Weights of a small GPT-style language model, trained from scratch on English Wikipedia: rotary positions.
MLP neurons of a small language model. Each row is named by its layer, matrix (down: output weights) and neuron, and shows model dimensions 128-255. Each number is 128 + 24 x the weight over its row's rms, rounded and kept within 0 to 255. Numbers have three digits each.
A block is one neuron, or neurons of one layer that tend to fire together. After each block is what it responds to, as a language model described it from the Wikipedia text at the highest values.

L2.down96:126148153097135096156143125156163148150136164111115073133106149120151149174115110150134116127168136124160135142134144180144156160122150138128134116123109099112125137146141128149120090158110118149165127167133172112085139120139145180121201119154127100154122098124165098112097176073115147134149124105115130132109125102129135146165138096103139138119130095117107151098155141109091117151128
L2.down828:108165103143117128129118153146128120101077125131119154132154179156105119115121150152136167133142177130083131143144104117150110123123131157125081107125159134105177099185102088115139103137116139117093152096143110147121113131090139123092170131166118135142103103168183132137108122134108094138150104133122168104150138158173103118101104108131133136128159153134153113154109114118133110067077
Mid-word continuation pieces. Word-internal subword tokens that continue a word split into pieces, especially after c/cc, such as inc-ident, acc-ep-ted, indi-vi-duals.

L2.down633:070101107105126125109135126093120130073117139113169091133155131136105086115155108087132146127105142140144101146116133131123113102124076111171151121130117127110133135133110121115119145113131118112112139119057126169134121092110130134147132136143140142123132131183124166153130182109121140156151127115135142153127143100108129127158094153078161147116075137094089113116133156130103087074172
L2.down935:079112128163107115113103115107122135100142130136134125142152135103122093131104093140122111135154163132166160101150094144136153159066127093119130127092166114104086117157134113098126175132131142162119105137069134106138101110166145113165183067128099134157104102163142128158125162132117158129156107093134142113177124106095165149124110140077150132145091139141105142135131140120167137090178
Clause-boundary connectors. Fires on tokens that close one segment and open the next, mostly "and" after a comma, also table pipes, closing quotes and colons, as in ", and continued".

L3.down235:110149119125136117111130146150127172091082064128132112161116107126118088146127099138139113135094110164150149136117111127112144142168117140074129122138097127120071086106146145162130119129143145110127124169131138080095133125103114124139151103122164102128143139104067145160119143119090141134136087119146143087125149113150142138094142078110133090148125119148112112069134122104127082147101
L3.down300:134154059133135114120092141113099153111125110103104152157150123118142149095123115121144116161142114127130172136126159104150164134127109150182146169087144100124155165156065151117111115103124147110135125126136147117171121175132112107102139133152120150181105108106140118100151100100135124122155147096117164121147094100109184139125123165119161150076151127107132133115124069157155129098109
L3.down406:090122117159150121095148123106171133172108130167137123145131102157135113158121125119112099144090148124114160152075141108096147075107105106142120171126170163146115095144114121114126132146156094115120140135102179101085129103156149134137110179088108135103098138154094127161123119126161159102151132137145093124100121111121131119141122107142111137089162141104145105162089116136145130125138
L3.down439:161147154138180100132135181170124102136129091105132134156152134135134109106145154119165152140151134149116130118137116126116185117114098152098169102091117086115154124151111108160119156136113138164142130138084075153127125136172165113116146125131136159116130162151090117122109139095139118142149105132084132128144110152116119118165144107126134098149129096131103119102146115174126142160147
L3.down634:157166112123142100124137091143113153131105112144120109116115125123117129139181132142118145172084105089146154116124066102149096162165136144144119154161135110150085206165153096129140091101130143073134093097138118123117110101087117145123136079127157130064133120098145080123122189091097116116159120141146129099126149105100126122111103118121117134095131103122087131100139127139120086142152
L3.down696:126119107151110109125105134124147122129104169042132133079153110070110122150147083091115119124151119165140137124083122159128113130116158119113125172118133098144115098108123146091088120163112141087149124133082121132121186092158166138140116121129135136149102128166108113166152149127145073107109140158114148136141123112142147144121143123103136146164111113160138100122153093092118130136114
L3.down913:145142143130129127087151152116135143095117112113116132133157155145117106136089140104086105137129122095117088136155130112158104132150131115124137126078172138123066133156141123107150109136140077104115110174150119111086118159169086135172111150136137116145131093124128116120113113132098106100130096147133152119107099118145155145118117150144143108125154110191093124125153118151134119134150
L3.down975:150112138080109127134133141126154096116068113122102097093097135128153134125120142153157075103158103143139126145125057108117122140190138134144109097125054128133118144115154115103110103179107152095135132145112130131084123150106118085149157113093126132132140122160170119122134100095105112158115089163096121149135146132140150107100114121182170153125096098151097127141111075124074156098104
Mid-word fragments. Middle subword pieces inside words split into several tokens, as in terri-tor-y, terror-ist-s and mercen-ar-ies, usually followed by a suffix.

L5.down184:149115204148151168127130158156125119125140130110133062107136117087114087100143148106188127191139118109141131117158093132134090150140118153138124157099150081136085139126113058111130160140114109118103123114111136116130119124117120124151111140141130126139150131138127136138099135116122111090144114133145161120151111131101120099102137184153149162104132109167125124167101130084122140129161
L5.down507:116114162122123141161131122154134141154146161116101100090140171132126146109104116120140150125109128134138113148182107124117147154138114133129148107111144137111129120130147153129150141131161104149146147127100131146102106143137096101148167127107097107138111128140157090120156135124171118107123127131169149106084178172170114159119138152107121153116099089147144112115119185117107181113173
L5.down807:123099153131088103145154126168161102179139128171120110080130121115101118134155141130126159167135120102131125157159124077152136126125136114106125112153153135096103098101143109088105123121136125157180129128164142102115119114157141102141107074183142113137141102115166125156171107116123088134127117162111155108102108146151129127086110097125181100168129144105144111118115137103154104148114
L5.down965:138148177148065135146088125160140092092148116124150109114115145091188137104152130149147120137130130144165101136128139137146141123103140091165114136125123162130128123093117096127115177118137115096123113094108129129131136144105131118102136066116132208141090143129163124144163154156187144145113146131154097140144136122151170134133135148126099127122073156111114133095124122102129179092065
Plural noun endings. Plural suffixes on common nouns, mostly -s, -es, -ers, -ies, as in spectators, factors, localities, plus plural words like men, people.

L3.down29:127110162159129134119131096123136199125156091154138155058121114134102105139134145176151142182100136118152166172152119133131155122121100109142122172128171139110129136123132075108094121137136109135162115139135124106058122134130133133134150143158113158148102139138114121107101174132151108135123128087111159143150124120071103125128109138116139182096127122117093141100104126170118131088130
L3.down166:102091106129149097136073130163107158142071098162126068107115154135141142139143117095170139158136100093164132147128112140185129133131107151139135106083086121117100144124108116153122116122123130148157139100102172120125147098115146141162187140131133120142127136141129134144089090118144128106118161100101166143145127108134113160148126113125140123105138112123099125087095143156147205152110
L3.down189:080073133109089110124123096156108182112130144154153115106135119127141094118098152154133133113179111141155162131130126111152090156125126141110141155097159111125108106129126149122169126136143107149141171088144143077140156126143120117100158130107155141167152158129129125115114103130118171106140162126153150151187090119106106135101089186094154125119082115155121141134118115123119146179127
L3.down507:085114121126153108162123080132112108056160087108165088132141137150179114066117108118137122149146097099083152117147087122148121151139077147182114125133137129128136109118126144113121138128145129087173121089155138144136119150098109141099146152124128107177161124107113135109165129140115138105136152132100146138135088126087131104108106151113132180128116110122132126117143118129119154115071
L3.down552:117076115151173095111084115114105141107100082130152136120131125166123135121121122090133099134150137118150144149149082113112119108133102134094158116091138166129141079087124135099099104147156116136148127110147149112085122142116170108157102127142132114184117118134142086079101099126116105113107110103166193078158090159089139131139143105092134148135148151130092148188144151116165145116119
L3.down690:082126139160134095151096154122133140088138090136162116128132122115106123161099129113086109106126113110108126108140108106142141150097120095158118086146117078085157110148110082170153160144137066127127149088047160108127116133123192103156127113103136170167167093158142141147137163076125125152126118105142133136149177096135154114114150157098142126115150107159115095125132104182131165156103
L3.down967:167091120157170170161145121148158132141114140134152081142092103132109091144152157111171104154124167167122155137125126135135095097123103126102105112142098124100143104074156127124136138150167142120138130114102131093105128139107121094124098146109120139111146149139132157181106136134132149067127156108120140161193133142070145146125123115102071102100120146112123123156160139127108162129127
L3.down983:168133139150121130125114126141129121154140120121111153120101169111176167091157141093104090149145140077167154131137085119122134124137110191150108111100134153135102112103137177115135137128144096137146116118148154125096062120103151131113101113179167117136119117125129095103134192154094144103133097092131128123117137114132169130173192126124149149138137102149155151128144173140117146159131
Plural noun endings. Plural suffix pieces ending a noun, such as s, es, ies, ers, often after other, three, many or type, e.g. countries, members, cultivars.

L5.down485:119144100149105139141160163136105087124111176105099091118156143175172097092141132116125154149148187120113123112121126145109141129129198133140107138103139150132143146120121127100118133128097111162125126132091168127107113135154154130133136103129103044119124122123125117122144152134158159097166078104163137147120119113140138121139138121123132124106121126128086130165090114096158154124066
L5.down653:157078155101163132130119111166128113113116169183076128127125123133122066159183148116105151135123156117129137097165145154123143099148144116123121121178164116145127144106101062148125133158154083119114116128156105094100141135168107121161132084126124090117126151126133137145123099162130113122175090100096120140107127145112133143150139111111128126130134124116079123102132137076145151154129
L5.down714:148151131136127081126153058098124132077134120112150146124135121111134107117142113109096127121142159113140150124110129137144142139114067121124122165049143140112163125097133109148136158131180175107075111101149148120102148142078158095138115177120150159148138092091133137090112146121121157101139155172099141149148118107099117093143110127134073118126116129112114126093143125120101109121125
L5.down1003:126129173106134165147152166145152123103194128142163113135099088090139074068173152143118122146156122114146118110166131153136118102092138145129111151082120142104175130098103122110125154111106104141109127086104154079141130141107118115120094153115146107119142143144128076137121140124149170126126156131098143164155145119104153143161143174123125156146114109114134133108122147079121099133117
Final list conjunctions. The conjunctions and, &, or joining the last item of a list or pair of names, such as "Cuomo, and", "Filatov &", "painter, sculptor and".

L2.down62:086156123145136101144172102123124132122140111145144114122154144123098159145185119147107111096147159092126125094149124100137096125140108131077123114115110131094117148151103139154122141147148155137135158123069140173120108105131123125132084151092131134139164113145170115123088124101136085157106134127058103143142141119111161112133137120080113134138156118129123182133166164138102203078111
L2.down383:101099087133148096104104188119159149128131108124139096107148108098147132164124116161159125092074073134143114150122132120133146133149129098163135138153108158128177129111091105107124161140114131124155135101167161115149122112092129128174170125124107135114100104133146178119174129138133180100126158122156141113110106176145127134080089134116115110110132091105106141144145125134158147101134
Inflectional -s suffix. Fires on a word-final "s" split off from its stem, marking plural nouns or third-person verbs, as in channel-s, seat-s, send-s, allow-s.

L5.down345:081161194127167149125119099155159109127136102113078105081127131112112092107149138137148138114109130133113167144106128111085108132148103153127128121122077118140167108124135140117117142131149149114160135107133138122183130146154125123164157124167149142161140125116182157099171142138117104128150099168165184116114100149121088153100170111172108146139120180166131095136108144086136119137137
L5.down441:087159075132106120125078109132137150107148104143117097131098151128111109157076174084140156137094141106151132131127138147141114123133134151145168160159124088153122160164114115104161145138125123160155152146123143118155113129113096085152120141150130123146096107185094122122107106105115121099114132136177146166090125093112181189066107143097111112107142122140113121126124061147100151121129
L5.down531:155122109149124139109116120138164133094131125129153057121123148153113108108098175115129138119091128141130140121123115163143160116122080097188153134094118101175142143120087104152112141142122147114172137133087125119130171106139144127100121136108105142129136102136168114146144105098128112072148091121136117110130101135130188123140108115091140144097169120140111116122162114129134181152139
L5.down835:093152116156155104103142159152108116138138125157151101094108107153178111112149149134185118119106098125135120110138115081128131162137150163147137092150121102127144068103090125146132154115142092102130116138142150116133101108144105121114163054106138155152128155133118122110118148168134117150098155150123160149108173103125132152117122125166135127115083115140176134110123119090142123127096
Role and title nouns. Final token of nouns naming a person's role or job title, often split into pieces, such as chair-man, profess-or, direct-or, produc-er, president; usually followed by of, a comma, or a plural s.

L3.down130:094156156109095152145126129100111138109183116113135127119139132115095109172158125116127108126122099173157144143114124141133141146129128150169126079112155127123121105133104109168138143168187171100115110115094101110111132114116142118115156157121131131113096127140155110122118125138122102077156158159142087146111126105110100122170140104101114113129143095090120120143117116142162168115136
L3.down140:088151130174118130106126173123093131144151129116083107131131120142116107094125149151110081095140106150120153106136164116134202159132138101126133127142121128127129109124080080119135132188133156125096136169120129121133135148131101137140112120133149126121118137153129122128164159099122139098099105126141120084107127156125120121110109158083095129098067146099156118131141092134127174165140
L3.down149:120160139179093128147124152096079099074146104118089141181145103134184147129143124138143085106129122153129122095131133145132134101129078176162107138133126140104132125137115187112129137158133151109103165137137117126159148152136137137134090125161132152161142171134137142148130151139107114079124172167170131149141134138169109142129121123165114164102124126093153135128107157162122161110159
L3.down362:102173119129131119094112118136098110141101106178116133153097115110111122131083077118109097140130149119149134134092072128158121134132120099132130131124129127153132166145049063131116139167137110117127108113071103141138119117128125137147091136127139111151119125137121171133091159139130135056146147131157143147161109121106180129087156156095143117174113170151099149137154111136152127149157
L3.down419:133140106151119127125116135140141136154134163084131115123143108116129124099161117118146130136150148161100128136160130121123111104154168121181149169135131170123115147117089137128135150119094155146149100157134161138139104154103061102126155126148141121109095103106145126102154129137107091138096093176104142084111147117147137155149161158160132160120163165107122097143119127103129158095086
L3.down547:128153121132134152150109134158154136154111094130148128069153163125141085164173136142123139136053147127133104166084137160090156147125098142138082138118169095131112152147148115101094113150140137139146155096103155151120095121154124113145143132136100100169061121128112115103137134163106116112113114113098120098132080116116104107124137140084151102128125123129125130122102107141121142108132
L3.down679:084147137089091135118136087085169137097137079118125091091101152126111111129098124109128133082143138096118092139112097133135095115117062082161136116096108148112117126133116020145128101137166113152144166129050129125123131112118152126137125109101136121151125120138124120086144093116157136114171113144149096127141127084113143069074110134133149097096099132106077106144110151166126109101133
L3.down863:136164151093130110133156128128085132091080186107175091135165103109187101148180086185169118149117134140168134073163116129163103134134133153142150116149118132143116120159120117114157143110140129142146121134089138130129134152110187110159135142109112120156122129114137165144137111105163144121140087094094145134156136132087127127134114143135132122131140106105120098121139144141140136064107
Coordinating "and" joining items. The word "and" (sometimes "or") that joins the final item of a list or pair, often names, e.g. "Zhou Enlai and", "burglary, and".